Part of a small language model's weights.
Size: width 192, 3 heads of 64, MLP 768 tanh GELU, 7.59M parameters.
Architecture: rotary positions, untied embeddings, normalized queries and keys, attention and MLP in parallel.
Training: a variant of Muon for these matrices, 125M tokens, 3815 steps.
MLP neurons of a small language model. Each row is named by its layer, matrix (up: input weights) and neuron, and shows model dimensions 0-191. Each number is 128 + 32 x the weight over its row's rms, rounded and kept within 0 to 255. Numbers have three digits each.
After each neuron's rows, "fires on" lists the tokens most often at its 100 highest values on Wikipedia text that the model never trained on.

L5.up281:141141087134188078096155153088093176056075118102111122171107120107134084179200133126112134144117158135121183130096139139099104169123118162140106113100156112075077166135123132142175107179112101130160194130203178071174159146116132112186123105097095134163147142071119131130104185114159138149101111135072111197155098152169112108101057134101162113135092105168190102116105154108153126123105027128119134111134132144080140127157136183130095123176118117109069138127120093168136134162083171110110117122111177156112073079116106093115177159071118115115140157124117194110111171122163174125
fires on: " ", "t", "n"

L2.up176:122088185084108095177138147182123171090117112118109105129144129095149164177119122143129140136147151132125099126091111070144141162136170105153091089113141094144180151165133130127203128159103083151108147101186109148150137160126093112125115146128077176139151115179120088195175111080147148124093111161151200135036167157168108113128063146123127090095126138149138084121121100048161132116161154150061074155167107098069118068138151145114137082057120088161090179120135138149119150153150149122166071140127173112072187100142144117135162068085176128178166113107100132147105089100121101102
fires on: "-", " of", "ni", "tro", "ming"

L2.up693:139120157169071115115143109132117120145143146103089153140130115144074166093119135090158156126142184129104081132118132103114158168088164061125098115142126164115116204081088136108158147110147089135142139161167128087121107135102058125157094129120066193120158126127137189132083099130094096112098167170044120129097092143129137122210188151076117099098103208179155133162150153152142206119120156149105044113101102102156128087149164135130106089079099131185131152117124167161137079111101087160131151186127146114077094098126161150139155087100148122160098150085112126149195109100132060129
fires on: "y", "st", " of", "al", "ic", "d"

L5.up279:143105163118130094154119163040166164119141127114166085146147104173175149153118117114117116122124057115177137122140224122084127144124133126132171151120122190168109113149146103064098116144133129134134170119188090143128126067151181111145109142108080096109111184139139108137132114112169159157136179107070139104144138133094113110126150141132111100156167108046058143136094098193147131136142095196161077124139171129134156101087158150117153159161186084116081198126070159109076139118153104118117106083148083137165152118071135112187114139070120136148130127114105143134206068094188098135
fires on: ".", " one", " the", "2", " of", "1"

L2.up498:092126162070128157115117116117120136124094156183126167105125073110104080125146140149107101121086132128112146158134150097114169097198086142188184091147141099136116186164171138179088192111105078121120119093112155116097175207102178133115106136073166090111107116108110138070131145145099097172144125153112122173173143115139140109058085166128115178088127164108146114118166131092152097165161083155137144134143146100149139147113118144171221104121039140137114089165106154087088197101159123162089136113136146056168056119102097143104177082112131153128073172134160113143117139136149133074
fires on: "-", " such", " of", "d", " album", " |"

L6.up547:124108121127064097113120089176082164123087053152165136129084127147117106154174127089113137144139188100156169108188115125118168124166102170120101024116155105212126122123162043126179162149120121095114163107177115141076143117164035171144137119091088145100101092133147192121118124104101138158115143116134160186133117137150171148122155157138091069122131156076121106188147088148136145098105122152119159120082162108099091085175147182115150127127137115128104174091128080165135093147153102122127122124153109069141124130118198119120163090199129114163150095109164167062143119126101158129
fires on: "s", "lo", "les", "si"

L2.up39:165098124164112121066105090069107133105112148098133061160064098133111170087091060122131143178081119143117129137077150153128108170180128075153114161115149124178144144124102108141133131142089179070139135107084094135150152139122100085147121101185181113114118134131098115097099091121153075137134173162112180126111105113164182196124117158132168099120140105160127152167164126108166062000158160137132075121164147118105155170155102178154105120117129119209060130179164100156115071108080090130112115164099178105139107084164098132162137131113141129107141142119137106116102130124156157144
fires on: "-", " ", "y", "o", "c"

L2.up265:207128167124158089099126091184136086119130123085154152126161157100077067100118098139081130141112153132200138139141096112108119193086123116142089155087101238083168138148125118150129084153134113126154120117140171098120105112165113103165112170142135100071103172176123134126130134142144106127193122142089090072142134147118160111158133141142086135102099084078101135155142152150193104093161110182149134174114114084172125107105165149149182092149149122079150092159142177155141159156130141115096087129000140087133165160151112120174151089137129063144124151137105108149117136115108089135
fires on: " |", "2", "/", "\n", "N"

L5.up246:126084168091153149128139102118142113225116116121131109134101101101118104166166080146116136151181078191096105047154157068110125138129084130136123060119136155137089122136121134113102147114129120082139128100100136070110112124053189129183126123096140121080138154143114088065079158127182139156103167128096144095149155094177123155102112167069117089121185114118112159128133152127178111118132095132149080143153134148107089111150109122130121114090196187194149131142136144099100217097170199145152093091153151136084094125182129154066158166155139100111140111141147142122098112122102224118
fires on: "s", "um", "us", "ry", "er", "ran"

L2.up154:143120214105154174149180107157165136115088192128064154078095100167112124100175151095133074114118119137087095133127148091122150139155135159127120132166074120138122187117110094087180130132189165096110123105189139057045160123110117150106198138116160141124158115099092156156094149138145104133129090147142098133058110141126108155069112084176152070131155180124200135153151156151137123136104131117146132152120046090125109183091130134150175157171180141132097155067052078135135145155122122115142125077170165099112164131174112106139114148109175158155149140109091158109138136096077150135
fires on: "s", "ing", ",", " to", "e", "-"

L5.up739:129030197162109144116097105139118072126122144166148091162111102060088173079140152068113175095153173148131141145105107113129120120207102084119121126110165156152118140108155168170143137148091065131132095110160168106119143137144147084162174104175174132068163182150113167038053141187134116115146163131112143083107114143108144114087101148139168127131102145126123103127155106135105090169141150152122151142083151119153086165082132166137090143139141064147114114164139090106112134114133154137123148126117151091199067100126177115095107148108120052102143160144092151194132119205119103081
fires on: "st", "t", "th", "n", "d"

L6.up290:138086151159112138151139123096096037099100100148125113156145164071127112129123125143151153117079123158155144084146104132119169169104160146142133113125106088158119140173209081168105178070139165166122139152123114158108095130068123124195122147139114117083146129115125123180100105225082136099133136136073105119206167104135148137101160070131159176134092106186150144131146117103055058156113130133113116092140147147048135166174127132101128103150137114146072114105106109087106165132060165117106173189102196157176131133129110150112134185057131125180106142115184138143131121178131133127
fires on: " one", " novel", " album", " p", "s", "t"

L2.up218:085156102154078143085145150086157086154157055162096144130092144128115139127123119099144091099140090047199106145161194119178120141077093142136161149129164142155075098149122162170071147111103120175111118139150109088134118091135102058139093145151124078082094150176153157096124155122132074173100124169060163131158175141171164200183155158118109124119118103087086124158160178120120093102105188095143148093102122128139151105144141180149145095129154145187154148174127160125168085155123136178092126143124091168125111153131122135164122129131088143121049084093092125148131088171173148193
fires on: "-", "0", "y", "2", " ISBN", "N"

L2.up312:093071152070100130144134088099147084195095184190137079169146091114105112127135112126081102092168104125162190182134099143109112181126093128127188130172133115143075127130146109088177109183121164153109115120156143165120179111066139148121181106135148127151153097050083158089135164107095158168114126154125095156121087150109112116104141117120162171142185146118073085144111136065110165176142101158154150130126065119125162154096154077142152133130104125175133132128149186040116139099167137100104104141104195139113094120126153166168204098117153092096127101100107091111082156075141091155
fires on: "e", "ly", "s", " |", "d", ","

L6.up222:167054136141084096146129120166103114136085126157132164107085149112095074235168120076145127166107110129127142118155088117098175143128143120104148144139168119101083139111118048127116134131101123147127122157199123167148139111140136126137127142129065146146162118132159162131093141176211103143128144121120162172141113109161119106078141126070133132083150154140146089108091149039063141166144102116144144115116108095217140158184167107103117116104100104108131169167129099089171090093043170142149141131171147176144122136102092074075082157097124124067145168089123126132166170195108124145
fires on: " ", "me"

L2.up0:183149155157128104092088106135126091150168149189201105079175153194114117130141147170128130104111176097140098138109111110118095173161156137162115105128137082138181147120066166097175158078139126157172099144113130159086148142072156124128102101162187147081140186076114161129129075127114096145132186115183152116096063026121163157147053123114124077057150110167113149126134142129125154151123108159138099134145109127144210104155121145096102132145119156100096172134104142088055140140122154177135117151147066085181186099125148136169145109113169154152118105105124094110111124128182099125
fires on: " of", "'", "w", "hy", "ed"

L5.up52:130148135110087197197148116143140138093102130190142154120132126126097114098135163105063137137110156126145129115165114112082188140125159126151146162089107130225133096103140068140138122124131162102101159139109127069152090147104216052118122081137122139158151092162082149093090101132162115138129116174134108120099151142103129151106142150138095128103120134131121145164100134145150148076096113124178148125124086069172117095127115094159112143108168099167144182186109016141122053159094102097185125135102091173140102160173169210151097088112110080204102093143152142122079133153115131120
fires on: " ", " he", "s", "t", "ac", "th"

L2.up453:113170156090106093154212160074167097103114098099146086125185069123171143108163143142071147083171141153104169140176071089112148092096111111121075140086154104139123127086105146097168135184125171135159144156076126138071122094187122141098160099079087173111129116155144112197103154147189096105135129129156108116123068152153155121134151108153107125107104120194148106148141153175101095070093162162151134101154086103119113147141048118165113130112190103121183101103115123166104136141193095156153102072161135181061131132114154092137123107090176124134132166087125129178171107092116139148
fires on: "ing", ",", " to", "ting"

L5.up566:112064120076136120095109140126148160160152060127131156100109171134150138078126221125165140146080099098125111094130085121103081148089153114158071136104188137105181176071116159047192104160108088155108159158149114080100112085119110158121142098135130167154105115151107126152121096114157094100124158146092087208158113086145131167145109132141158165075097158121115124132162127161094124130208118140134100135120105080141131167114136158088112169126124181206176138099175190092080132143079084165180109124111109139119128155138099078138135136135089167120195124140178065150142115087146126130
fires on: "9", "o", "1", "w", "sh", "ch"

L2.up201:140138118119116112095165105112117159095130183127141176139157160164146154124088124140134109155131132141144157132148146115155109186187120145161175056124164042156073102119120038140143098138127124167096102131119172176132145124116155193129119141114140063164085103111111159137137131147094121125133095088155117190109150152116091139103107084134163089150071116094089077081073127130135134140080121148075143102056134102124128161131081130117117135186101147182106137067154064191146152122174085142154215112119135134152141086133147089165143071104170204115125130073111071138132181085101125158
fires on: "ing", " of", "ed", "=", ":", "=="

L5.up184:086133159148127138052158143082163162093097092157165103172158135145087204078140178166195093135081134088114121126140150111135108132148135164153118161104124156071088134107147085130139112084139118167120113179152143123109105138168112157108197098065127102130090125149107131133138171131086143119127142141109070184134121155081134093113146185123132129127073116138151103073074083169089107158080176134125100169128064105092148081127107205183081180123110133190095147144098158151150124082130137117104118187146099158165159050163152132079105099105126130112074177109161186115128102103134142134
fires on: " was", " |", "y"

L2.up203:173139141132133109104123148095168106146109148104169090150070122109116081152122145092158125138144174163088134133114171133162156127164140171128104129118123122121195140146144103111148148178108070148168073093106137086144157168126062113083227128137091162109093126071062134157082074141127127144109129146106093106127162128123174143125183057103099083140122145142157124081151136235169148138125166147141080187065157162150157133142121126162161103126124138132089062166073141082123087122172134067099163103125139181112156100177143169102118114112108140056145130134140124162058148094110109105
fires on: "-", ",", "/", "–", " code"

L6.up53:112188134108128078088137152126121165161129116125134140138110126159119133148173144133108092141097178098085143141071101133143091102129155126159150141198156087157196187077117122133091151161137164172097224139153161136084137105173134124183196062157113144194134101076079130146111142118128092116104127148095096153154142110092136109129079119108101114134141068102160081158151174125145127087147109137126145136150165157128101096149151142122128139136135120067119086158104140161053056102134152140139203095130125135086106082164175109097096158153083107144116103082123190085039123116160191100
fires on: " "

L2.up538:122137137128145179080098119153144109128109149145167138157092119107098122098079137074133121140216172097128122110137122104097177120095140145112111091087142132148119149172158148160150108187151095185070117082183125118104106183099141132124163165139104118113092106192143158104092137143146127147124103099099121124129121143127171085158110074109125183118124144148095147116080117125155142111161146142133165142188085176085158106164053169126156065131141103179100122201150135117152122134143155176075118138106069166120132066092129087189159029087026151108176122120138085132100154116176096152
fires on: "9", ".", "0", "\n", "5"

L5.up713:146128153150160167113112101125130069183101083073159121072179136093125108158179160079122127122143206167124124105134179119147124183106148128138089127150098144144136122120165091119066130069116126114125062106147124161172101105130122105174144134183141141093110083131077141151116165194172183093157074146185118119177119148156143145104095130120127144120098124086183123109084143143232055176145124122121126082123098150094107125093175090100123130139152096112123076133097102089134053109129165088102148104154195135183172097152079102108083163127121117114194104121112138162149096158166117127
fires on: "0", " there", "t", "s", "gu"

L6.up83:120118098096095087094186082089150072164125109127132067146103193111149131083141153094076103136133105180157203063138125153134122151125040137170084154125117137168154184159151198099151143068142064076118170095211071107111094119138132110187155142158077153114114097185106185090104104118149131123105138126129111135097130111158111116139117137080143131163113113117123146131121142085123101170132125084133155121158118218147131143110109179121157148073088161149115187122106150127121141119139111098129138165131119114085170150118137153090115134112145116142091075186118171172105090155174105203
fires on: "s", "al", "el"

L2.up540:168141069143114122124124135131134136109127110144155111141117161120099115150159102142111182125122141083131115083135058144123133163103137108157114093080146097115169148118127107106188113102076143156144154161212123068128073121103160095128218089144123149137132067089097110096098108138114170131142109064082117121138105135083135105099166105101091120113065107178135168216117136104163159145070199168105068114106127197140147135167091115169068117106081147137170104145150177144148172142137146123170170132160123089100113153161158063141053162077128141151170161112195133121125135083129117086
fires on: " to", " of", " and", "0", ":"

L2.up221:111125203156083039166151113057128102176160109127107145115116127179128118128105069144157143167077159165133130076139132128115103101135126144147136109138126176139157109118128158110108093142073119054084120060099106091091174156137140177233149138149068126128133090154112078130106073155120154068103168132076138124167134191139112137154090118141165115131158193131081119090124104108128089103108097082156101166164156145082082127118135163114148119104180153147119173136132188153090123139154109105190091163117209151126130172119097083138156178112133116160170176116100101129108131122119103130
fires on: "y", "s", "ry", "e", "al", "d"

L2.up408:119165190145113130161121107124135185149159166127108138078156111165069158169070095111138096175190129081121125155126166120119145164162169105182142110137133084076101174176103100175122085090123085106139074093128110178107174117157153117127106096121155173110141115127158172135072070138125167160135133152078132125150190159185085145143130111119110156172127147182057166051079103051155129177116118163143064117144149108106133137067116070147106075182138116191143172109126170125050129096112112157130097127141156128128152122143061154125113136120121139141133120179136145110115102099095150136
fires on: "\"", " \"", "N", " “", " on", " and"

L2.up632:084109112092060115058094145162132166086107143140132171171145146130149170110091137151178094176124129127105145095140102154146136128112171136154115098136190127135074161121154173116097114104113202091098131129175117170152138141125093177111127073152095075171120139135119191111118091116163091124125126093119138139148133128149123155164144102154107120115115122150224086097160091154138072068096169187166172201102164079105092152130082105111083113061176130159082142141186105135102092109070164125111132166108116169140097158159139144091088125103117151098118098102161159118122039182095155147
fires on: "s", ".", "\n", "lin", "y"

L2.up590:187107109056132104140100141137110123154060145076149127187133166066130138130163162122177159118146129139115111110108158136084160131158157118134157115079142138093089125132171084069174084164127185077096135078099139183130130153096113104179132089151098132079094194122128116114158085103162122132101158056137133198125067162156144131141072139117140170101133144133138057153122122096108097060178143090130059171072171118182110056154119122117107107119164122171116159132118115155121154137128163124140132133116205102150165130104189113177138154179112142186131128094107095151102164110136132166
fires on: " of", "-", " "

L2.up68:119163147160156180126134055078132098131124202159117105163158179128146105096139140090101117161094072192160118061111071109143032166169099176130136105129139144178185120171124164073110092163142132091128163069147098126126155075089098140132165126147161143110101119093149167144115113061122076093180081107151131071125091161089153141090167165155163183179117135143167147104125185128165088148189095133118098127129139111146095134135121153100115169100207150150154120156125114088094086085156122097143114130165181086174093140110107128135142133128109126124174108109136129124053149114133129135
fires on: "t", "'", "d", ".", "li", "ly"

L5.up480:149077152145145156123162108119106151142114136096089197160090131113124203142105127111110139097125114130140117117099107089068114129123110169142184192148104140150123156097112061141177173141162132178182102076110165081146146072140127129172060157140079066129166172123112111156133118109144143080152158135059167100148197135116150164178148112158106112161092133103050130152137106138113130102152099182109149129152103074115120104186115119164161178116172101119151129131111109158120047112089125111163103155113126136111160133131062124200099132117036106144099115150131056124161134180160171133
fires on: "1", "de", "le", " of", "ke", "les"

L6.up48:153130126128156121148178128149161125131089179137158128134110119156157084156139066119156073117093124086210121062137144110160067177079147119107105219116152106116155133104155107171113099126137120160083143106214093111159209140142098071121162133095088191122173167164150131126132099138143141112153095150040144124086089171125137171131147090168117130188148135122124111195081124091144135130149089086125136142113157179149132093149137096069114061143132106165118161108166123123121102160158118086112091116119124152163090093095109161088152105131061095117152047161102095100146116159146123104
fires on: "-", ".", " National", "\n", "ma", " "

L6.up301:084178166151124053124153172154107150143185158173149132136085116170171109135164108120112132092091088042139092108108121060126112137106132156111140109121142144129119103151114150073119116152139090108160108119163171131132148167102126157167178126150093126107143138199178138110116127102092115120159185113131190138115247136068147089129128095072099127121132124084084131131168132098123088109118131141124163127152098154175144148184125125109116119137096139141113112089141133098192033139074151129099135049123140110152086095120149125149148078111061198143167182144141120098105153072176127153
fires on: "\n", "ha"

L2.up113:162072188125163202132144046102151100143131164065144132135108130125146083086180066106121132131113155122122099129102095122145117152163138073155093139079136160150143124092127133089109109112102118097124178131143124128130142125092213074126111109132127131084076146098082171118116111085161152157153119083095109114137106197057132162111073112064122131081123159169131148185129179111147129139192146209111136184109117143135163124104158136186117089186161104134121119155130111100170165101169146125134113147135144104165124131069095087122071079131143068156187143080098139129189145148152140085
fires on: " |", " of", " Tho"

L5.up247:128116141132129091137134122081090125158184109147152187097049201093138110095115138167102102152109112117111134105154129190081121133162134101087072218119128157183190109135141093119153140153149148144153110132100116172109164132139086108127212135153066122078089133160146164116125159191106186150139131131112052137141114164163079160183132094093098138120149117119129141129177100123117136119152121101127201161104110064100108142084083115182101161113077155110140192118120075158165149107174165078121091123164132121150108137099111180157111112151119126200086078123086139117128075150097161126
fires on: "t", "p", "en", "se", " in", "s"

L5.up83:107120160139119114109144118115134173077121123157192119123132086156061127112099112116102058121069118124172092123149134076157113169148092128122138133149163146177179163094106145143146112154123069149062083131091163084175125109162127145191155084167116101142167177103146203134058156127169139112120141093139119113143090136106068139146092086161182140162144127129139187138180124162141108115146087107137146104098147107131092127142176152129124111095182173167120191149117115128093117128162071105106072128142129103138133077165061172116161202136070095175117121079124173157073094203146122129
fires on: "t", "n", " Che", ".", "in", "and"

L6.up562:133125119142123069100175122082149099135139150092143142111130200209109121127170156127164096194147131135140126125101185148129157104119086164140114094118112079163169139113080097141156121154154063112136167104130094182081129124119130134124101089153045165114122127119096136129081170128071121104130133168126156101135200167157161162127109113105156160189107147146099077096078145095065136104061175140157139170184071097080156090152046103109123131102086099165118117102106122148122146116211068130144102156129167164075141126116143157122157181104143105106113073146129068131136146121078110143
fires on: "s", "el", "ed", "z", "the", "d"

L2.up258:164151134165144139086122096126110128157156179174108146138110121138156112129092116162113145158155175073128093155111164120146210153126113119151166092098122110117118138176133116128086176156140133176106160103172128137084148077121171144056200142087154160159126105108111139088092084189116149124100145136146100142075095130113161118140109130187104095104111143170109095082103172150134149036070143150129141160091175112047131114104103133134114136096089125136127064140087136092083204083111089166066152099128110066126133105194167114171143100151085163136099163081111074129166159148149175152
fires on: " |", "-", "ed", "ing", "t"

L2.up324:169096175136128109197136120091102119123105199137156130149119153079141121140109141100137137195075118134118115114109146113125142168116155123092084150103104140094098164114128143105151123112144103136118090064124162114165143175107144139131140167108085128172141111097142074154132138153105197101129149136106146083146106166106130099121171133091123116110118110125155170215073103179113078201170132114102098173165167120110119124131177167101125149130113087142128171170160133185152046144129137128177110122192161179149063092100142205132222139077052067125144125070166123093135119118104118087
fires on: "y", " episode", "l", "d"

L5.up581:112165118072102138133105155176083134113149114188157129158157129182092165120142175121127137092118203071123129055164162119133090066131142192117125093143075136161139154138106097136167157152118101108117110091118082066098152187117062109118168081144109113121090098122137176086060082079125172094159104162083172120114121088153105203134111078154114112130110087102192129117130169173110177118163178114168196158183103107161086111132154152130134129121130114153127123075114111110080106142103118163100098109101115117092138127110174159132113098154129186164139133100174121163166079129112121195
fires on: "s", " the", "en"

L2.up106:094139152033099109093097142152144134099147177122150094111105146113155112178102133061149108159121132062146083088143116139092121099087128106144132108143111139115142158098179138172171110139110148181125141159122187128061160129149083148162141150149128142094065178163126138134065077169151170145128182106119113177155159100149121150113165123141124159078091112103136137142212089107077147152125185084131098087104072085194139163050082091155098117125151116140156172130130078121130159152124132102086128132083121111135194115192190100143129104140092084133157158111089161103144161086110178149
fires on: "r", " from", "s", "st", "R", "th"

L5.up86:121130108151183117089096192123098172109160120155157119083110143088085160110111151101138144079102150169145123162144071161104147147077123159164147205043112082130107098083157155065101162201133174089153104137117133102191137146138119123131099162086108160135145202147156084088101149139122134090140162071082162119142147102114107171099115162189082163150102143111186151160111088120107126143131086108086093120119142116143123125132137126175067118132090069159130107095069185155114171137140194102181168139092120144121115124107100111146132137106148095077112092071141160184117102143123196110
fires on: " in", "on", " for", "0", "ing"

L2.up451:067158191147067145098113128137135111159106085204164115048145165133093169123109148104112135145147202170130070147086167164137136141106132136137088132130048145137085128124137073108101180162072106101076128170163110058124156106109091137135212068168108105090134127120102197128165161184124160154168088127131109171094133119149155173124134160098130121084118154196162152110135129098124110085139167062171110118105105124117161174138165105148179103151186109141133186121109153109153130123109147157103088089102108165126130139107154110143102095136128156085080110116109115179143160164177128124
fires on: " to", " pre", "-", "s", " old"

L2.up546:134107131161089082133094112147139136063134140097138113097094021101129135196141172114117175121175125089147138097138096114152142077121169120165148118114171124111168109065142138191110120125103107089092155170139135119151094135108145063140155111149073155114151100113124138123143096111154116142126117084145202126120091198125126073149151152082084097132080105139102154107169181107151181175122144193056114119117133134122169117157067100094112144061110134157140117090163143051133081162091143117163089087120149149066117167102140131125114118150132144195184142110144137192194092118117097154
fires on: "-", " of", "re", "er"

L2.up481:154120110108078137141140137122064120153088128132186099144168082106204108120091096148132160119082101108111188081139150134062168087131099069100133142132111119164064124139154130099126127113105181127125185164153084152123137168066148139165108137178083174140152153197154109132143198086184080115099146099174139118131100134159207125113141095165120137133177142152128109175194087121165097084114119122190135117063120108137116146103079091111088117092150109198112182171089084136114125095112169124103130089117199109102102091093177120137150099146135115131153139132100132108136099150068168123
fires on: "-", "–", " to", "1", " of", " and"

L6.up49:171087155137155154072087128155169166101109097151150078132133120169098120121113198100136119122082086174138139146180152097056134133144126105120122130131133116117093171089174075112174125090161158187114108161155115059105160131137108193106135132109124095122141156096030139090156174115147175142109164071142105146091111089118175100144152166166142150150093125117092084080113163153092130076107130074147181094171125110078142166076157171154068143132178130138177136124140155128104117131113148166149157147120117121178162195132110115114186166083115113081114104197129127139184082102128086149
fires on: " |", "ly", "n"

L6.up579:140172123164165146112189173128201099097109192167170072109146081142129098153106159196058211112087156164145159154123089192160076168073138151098113174149153094126123143122125144148103103119145114163188140068189143100113089182142095118137067114103092142089111143108170118121165127061098127096151134147113164105115160119119109156097160095110094096129105096181073124184137100132063149128129102110119094133048111147169135105156150133078126138096100102142151138104148117168157146130166117128124088131135165163181120142054095097106093092126138121161129106138104115093116079141176135096
fires on: "-", ".", "mar", "in"

L5.up16:142143152163143169165122174065170146142073118142158117143129126108185101131123079133076092188134066147086071163208138159117127150107091101163113110090155103110130181098103132091125106044103124160094119115124139136067122179123100093161147127125120119083199122100103105087117092088073142114146132099094163133167185183124148117111120165193120094135172141121146122066123115162103120129085088135080122195147154123114141103204097133099126087074127131166085168121170069149158078194138146150098146126133119095119105122088186188115145162097114124103149116116145113102143114184144157153
fires on: "y", "-", "d", "or", ";", "v"

L2.up505:148200139137064197093105139097157161115116092123117126097107128137121095148182174164143127107128127147082061138142128152155099104133150136177103115137122198147171166089101162048117142102195140189090159208135128135108135158102106110107146141110128151118117194114123161148094110126127166139065161087122122118169116142144150165082165141120101124055115114141131112126125172140135128066137146135119120112047177131172230090118129129126137132109102143173120112112124165158059115146155165152069062100124094110071153110157108167121093138160122111116154134154141102110050075120176098105
fires on: "-", " of", "–", " two", "ed"

L6.up359:154135157128110123176133125162137084087108139144088084098157153122088128155089135129080074117111181103164123112139193112105117132122176117069117154180193169157125094113153052113114139162152172135150157133121156127111156114114117092105184068106119189154103156130124104089139134093081191112144117112112091114160140125117109153124143151088148137082122091156140163095133143103120099099166055099167182132106061122167095107112145169147074123138073101187170135108112080157152174121118121141117176134103125133163049145131098089135135033135069198153165155132108187170135162130067112104
fires on: " in", "s", "g", "ru", "day", "."

L5.up464:112061200136191065116165103111167106178130105193181103144147151060085133180109082133105120097189162127171168123171146087107105163161150101124129201099121146123193073131122073089119145102089166103145158155125130126110147135155137130173149067168126093096135078124139115137087129099171134115139080165054146118140110115124157161113106129146124098122108173126133138125087091149164169170171062161135120122107123168150168117108103123146067102126130152102111078096124083138177101117153077126155118137106146088149158145128134061108128088080116080146182096181073134105083134125114174150
fires on: " |", ".", "s", "ry"

L2.up292:081144085112143152152043136161140156143124105168151187096099160113156089164175126109141107140086151147126123086177156132114127101115100090159160114071134148138203164143113134112129128093103122112144128182185170086137172106119089143115061161076124096150104075177123137094123124140162167144116112125119092157176146159096149150098095142159131158081089149119102081115143131092115137154144097029142116123169151170138099166153099127173075132110138090130172158139123087069114177121168143107123139126139107139105049161105149120089098168148064167116061205121108117186161094140152055112
fires on: "ly", "st", ")", "-", " lead"

L2.up752:102148151147103165099124073104155117158122203109143100104160089132157131079102111157090119130152128115161160141144165157123199089169128111127169126126168151117119132079174151124161111103128139127084160168124124077052157116137159149133132126039116144137128136185099158076147150114098178186059140112128118151138140168229112129096074164140103099104165098119157072120205114151148103101132129082144212129150133148144088098127108115171106097121081055135109129095168081108068160114184135143107137182111160120110094108089115151093141103163115164168110090130098124124139116164113101205
fires on: "ly", "st", " State", "ally"

L2.up122:132173140136103167133152091118096107113148123165101136123088199172100172131156136120129084068105093122154108232109195069153099182124215104094147132161131103158092135131091099180134156168106100137234149142165116147143132067130120068140191111185119164088157113096100131100119112141106128129117145170109130121120102095175147136156100091136077154157155131161091137126092115114120108090138084118114104188122165107142138153063148071153166140110083153092108112138112200169184114125115159081142148139164134166114145090123115171124104149116128182113055108144094130107119088139143083123
fires on: "-", " \"", "le", "N"

L2.up533:150178089149163126096130180121117140097168151094073071135141082145122166169137124170075104146159160113106093166139175169099132130138147150185183122176072118096123121132129127108126119154117114132113123088127142086137209145112138130061142112083141153135079057112113134067087143130162108098108095111166111191087097134156097121112138106196067056128123137135157090147112098159121125135112084096136181162146089159143123130081101142132158131125159158145138153172109154153112187091144123028061117073148114154186089083143147115148132100097188112132062129142180128155165168161118139093
fires on: "s", "ing", "-", " in"

L2.up309:140124158141195162068138137122158148151165154196129201115110135154152107089140100110092107121125167144095121137206151151078180138124082156150180130144140140153074176090133132100160150119097143142182130106098142124174173074075118212113125097150119148117142089163128112144128093106070098141131099164099109148077080109087174133113120088166116141056123166132127133092103122141111180144099151088171097165133121118127134068101117142216115132148093144145164090054082165057095099142144152133104105111091165125156104118120131106126131175080169138150119164100189120128173068139177152150
fires on: "ed", " of", "d", "ing", "al", "ive"

L5.up331:150135197039098095191119117145103160127125135184105121129133126135120136166078153124049117097106157154123079127151110081103168129140117111121075127160152128136112162100134075169166135074101144108104201147145132132146161134030121154095148130110084130091113149181091093113114134136200137187103133109125120145147125101151141153123174217117155172068108139109114157166118105066086114103133137125147103122155084137169190161148158139185151112151123077207115106150132083095116088196045153111161130113122084156144102107110147159128113156109092111109086122109148165162115145141156165112
fires on: " —", " ", "s"